config = dict(
    num_hidden_layers=9,
    hidden_size=512,
    num_attention_heads=6,
    num_key_value_heads=6,
    head_dim=64,
    intermediate_size=2048,
    vocab_size=50257,
    hidden_act='tanh_gelu',
    norm='layernorm',
    norm_place='pre',
    norm_eps=1e-05,
    positions='learned',
    qk_norm=False,
    attn_scale=0.125,
    bias='all',
    tie_word_embeddings=True,
    parallel_block=False,
    init='uniform',
    init_std_qkv=0.0232,
    init_std_o=0.00632,
    init_std_up=0.0232,
    init_std_down=0.00274,
    optimizer='muon_variant',
    learning_rate=0.0117,
    lr_mult_o=1.15,
    lr_mult_up=1.23,
    lr_mult_down=2.0,
    beta1=0.9,
    lr_head=0.00531,
    max_grad_norm=1.0,
    warmup_steps=200,
    schedule='cos',
    final_lr_fraction=0.0,
    batch_tokens=[65536, 131072, 196608],
    max_seq_len=2048,
    doc_mask=True,
    train_tokens=1271000000,
    max_steps=10729,
    dataset='wikipedia_en',
)
MLP neurons of a small language model. Each row is named by its layer, matrix (up: input weights; down: output weights) and neuron, and shows model dimensions 288-383. Each number is 500 + 50 x the weight over its row's rms, rounded and kept within 0 to 999. Numbers have three digits each.
Before each neuron's rows, "fires in" lists the words (lower case) most often at its 100 highest values on Wikipedia text that the model never trained on; "fires before" lists the tokens most often just after its 100 highest values on Wikipedia text that the model never trained on.

fires in: "0", "8", "9"
fires before: " |", ".", "-", "0"
L5.up1262:469551525535546512507516503483479519448416532447478535533578450609503459472531543496492506479395566526533475443419464552486460509516439436508487514505519496567516475498531433492490380565459507500553511429491513525550451582496479420546479453501439503488494480493482553436484437491518514486
L5.down1262:524582474496418472484600368539564568506490535513539504489405560534530501532485515453470456444616525432426538536571575475484520490421579567481502465482490561495508615468535447502578559345398469487490516483529454512456523460498533539407455539540532494494357520413487466549550529460462523474

fires in: "on", "born", "in"
fires before: " ", " in", " on", " March"
L5.up518:494495504472456474581519565503516415559443501552521509496465619530519593520546499595491540505463516463449578465598486578389492467383484572508451586517518479500469567447491590507427537530480522482511528521431531574444411489498658499440511555504497556445509515452591444423561455418498527551
L5.down518:541490539571521382431517588547465556494493535445478554428594448478495545477527514526512461483452491537501563549489490529500469644466432520497428523516511492501471486509440547482513481522537539414452453375465505493468480490567573449515622487455490513563477608486496520486500516452536466479

fires in: "of", "for", "to", "in", "with", "by"
fires before: " the", " this", " his", " a"
L5.up1372:562519427493425471470520539439478458447526558468412487522438479462475492496437548422559538535513529493548498493561479526532463495448567463522531527522450562486575604464595459532493428530484566449446490521598481527553483477493598423416473467517549473417487489427561494505526557492563460552
L5.down1372:435594497556513540550550459526449523522521482546610547436462409531539556461517502519448537508520579465491617526529475468486453561463634446509522517519530458489518489543493500483487566577500535360527514587553447463562528519523537466509475453475520534595494482470543557493439484539541500456

fires in: "born", "from", "until", "to", "and"
fires before: " ", " in"
L6.up996:524475472558512419508505447558479584482513514434505535410466482482518558451472516493498536524442484411466477576543544525447416472440441496534477394583509419533485515479563528532456523555576465453540615575467517570482485441497544552487448468432592514452442462524541535536469561426570527512
L6.down996:548508550529607473501548487431524501542431560489414497480589532453534495508529541530436488492561515471505545462473452461518436549479539516471438432549553513452352507486474575522501476487458537470486549477462455420474456537434467461601521438467536499462466511596514466564573489476583511405

fires in: "000", "2000", "2009", "90", "5000", "50"
fires before: " |", "0", " m", ",", ".", "–"
L5.up1416:512537637437512597453486414419547466437614550522524499448476519537474516537524502476451551519502424513539476606545503444378531581506574651495619466477551442482526430531485455453463595472470521552530412518434543468425516469491531475401572498502520575486429509569558494489486540542485456429
L5.down1416:589463474441501467488571586558520519444541456527513421575478544567441475452446383519562538515544488492488519452474586510426546536530523501509378515562544549425491549470438518438428535471507473525509516533498460515506624451522509544457526447459442471435547459501572501522489490494509489421

fires in: "of"
fires before: " the", " which", " a", " of"
L6.up601:584428504515547557414500521505445451501459452457580537404594495536450494533444475505446418475544539511487502448578466477462541481509515492531496459570555538492570455456559558594438534352528408489433497629489439587508530529560435442428477505456479482447593513430485533466460512556531577448
L6.down601:388541521448493465445539499471507445518438511490524489474488455418475457452577464487537535491518503431521449476503440528585513494500518507514449497528509504522527496413520509491407513512491511381462508527556470532576555428500554485529489551501478464516593459540459420469547504494463497521

fires in: "2", "3", "23", "2000", "22", "20"
fires before: " |", "0", ".", "2", "3"
L6.up772:519498498523496451577483476494451462599483438525460623526548503466447534486461420556454497603572568313501531457585551541572463486582550460561456420479639561473500488457497545529583499494466410488416563522498501558435494405483530534460485511543527596629503526417602437509511486435533496442
L6.down772:419506509480479369372459445471499450565557450530565470391493495503451509528491503450501453523577529484357534421480399554604483543498503504506461483534483532410382553448494420479550476549640571455618497451463516444426479435479472451509551525535476565497497553471562514535455470508462485432

fires in: "as", "in", "on", "to", "a"
fires before: " the", " a", " an", " to", " as"
L5.up1370:429535380527547553567539550523490523464525514490521496465551494574509548503496436394504560473457436497606502499499512536490592449476442514488488538523470379483509501502551475521563474543508474543498520418443495525551482510618521627427395492547432459494440512590501428446485522540480517527
L5.down1370:493471522465492493493509487556476535466470540514546458522510544596605498452499431495495544495466569447479544569442483402489506496528513507473541495562483501548492520589494416502514498563443567430507532503591527564533473487468552466540439506547551394494484544504549551525597526503469417495

fires in: "in"
fires before: " ", " the", " a"
L5.up632:428410548538557430503505422567609547477473501481502519563455495442476468440519498494549504482526618484567478459449574423498403402400508550495377495472509538479515426542474566501581454472566540450457462458489483550513467550445547440525532506477545514454535578535419475516485562572548525447
L5.down632:481426549552483442513521458583488546545467488411548490508434485530575448542594483595524418498519443527533500508574544490535502573453522494467554542492481482510459443468581605527433449407528406492516441539516458604479484486492495509478519541496545592523506516607436518480463517606564581490

fires in: "of"
fires before: " the", " his", " which", " these"
L5.up411:512601422519541496413517565527464504415470578506607477536514516494380528502464489465499449552541532478501577490478495516462436448480460522519489457459470596528514556516551572621409494402534498428470528509546471508506531474480408550428531465511571508414512480574527460427540465554549523524
L5.down411:447581404462441449384550463510511459493458506483534532559434577563520444537562534481463491511525572380517530456532469513486483537450571521507580504482482571484523464484510419474473501533557480476495445511570519533502674471530502548433479515532512378500475576467501391443516470500563481557

fires in: "4", "2004", "5", "24", "3", "14"
fires before: " |", ".", "–", ":", "0", ","
L6.up774:519525512560529485479538555639475390511576444615559521570432462525473491416491432501498467531515586478478567544509492481520486463483560479473464606498476562430506468483393522472572492505467548548496525539541421487575499444550453524462476483459494481536490510528543478527520562552566452374
L6.down774:375522502437424431468471440487538485533482495524509473416471499448516472522498493521553535439504548496451564447550422502601519509410506431407464419478512552439530549541592505409432583527614611495467425521403496462469460467457441498546513497492512598507519534503494475481450534432466478506

fires in: "of", "in", "to", "the", "with"
fires before: " the", " a", " this", " an", " "
L6.up1872:445538525511484585501469577481485421513467488417475571475502439505551511543461560339524458537543541438468501490550536482538497563432481460463503547533533450529554502481451442468477448439530527503525469561572508561539485601514531495431407405522537549463513477554521386414489489612572499488
L6.down1872:554527475491468476449544526553476510570412543522469465502573504480494493526588528567453451434502602515520592586467418516469577545562622566504478486466578511455439520504434527533615551529499426520455547481544536536479576515493530453563531542521606423570510475512504636497439510528558511464

fires in: "0"
fires before: " |", ".", "-", ";", "–"
L6.up331:502621478550507477546529481499473569524466490416506532516507452504459556471491445506531504527463573487516452575432455531420339543468478505412528449415531486501481521482562492545420523537535540548522453556440465522539501478532555530502503476469496478461499527565511553525482461465529500503
L6.down331:487567358501472556547387542527468527526516448558466459520401575447521488541531442604484422491590423567478467538609473505392394440521608492464505501518457480542494552521491471424471463537553411492481428483439518451560517445496482580460443529430489488457420406466522506502512563488478456540

fires in: "as", "one", "at", "was"
fires before: " a", " of", " the", " well", " an"
L5.up1865:560502479607563536529511425506476508550432504519493543482555594542507573472517424481540447491526547464515555507606467503504412458440527483576478538485461472486441464441559514508555454416495503485533550501555483493533342426548554473453496372562427402469442507544515485474581435519455492510
L5.down1865:449559569543517634494480453638457522579505530463477436525526571551562523529552476406520575477587455454459478479474491573532470537448468505526483540414496451516551450472502474480474468528526467442533549523584500538503444521524467554504456466460538466591528501485484388532555528612533598433

fires in: "than", "at", "around", "about", "least", "approximately"
fires before: " ", " the", " a", " least"
L5.up804:607492471489479464511529484545507494443522541395489523478561557402461437481494525514491492529516458435462500529472525526502541513414488463609491493440480503534445512508503458572519469563503466500468483514463472641404491529521477455429496433550511444478550409490658469524417485482475516588
L5.down804:505549482553447442530508558565475486536469481459485580536514460522499518564529543521608530545441495477528534466591522479499475458518476397569537465469414509368505595556534490443382489428610457392559437554525466603469576538508502446536551449560588519537603461511515556457476395478408471607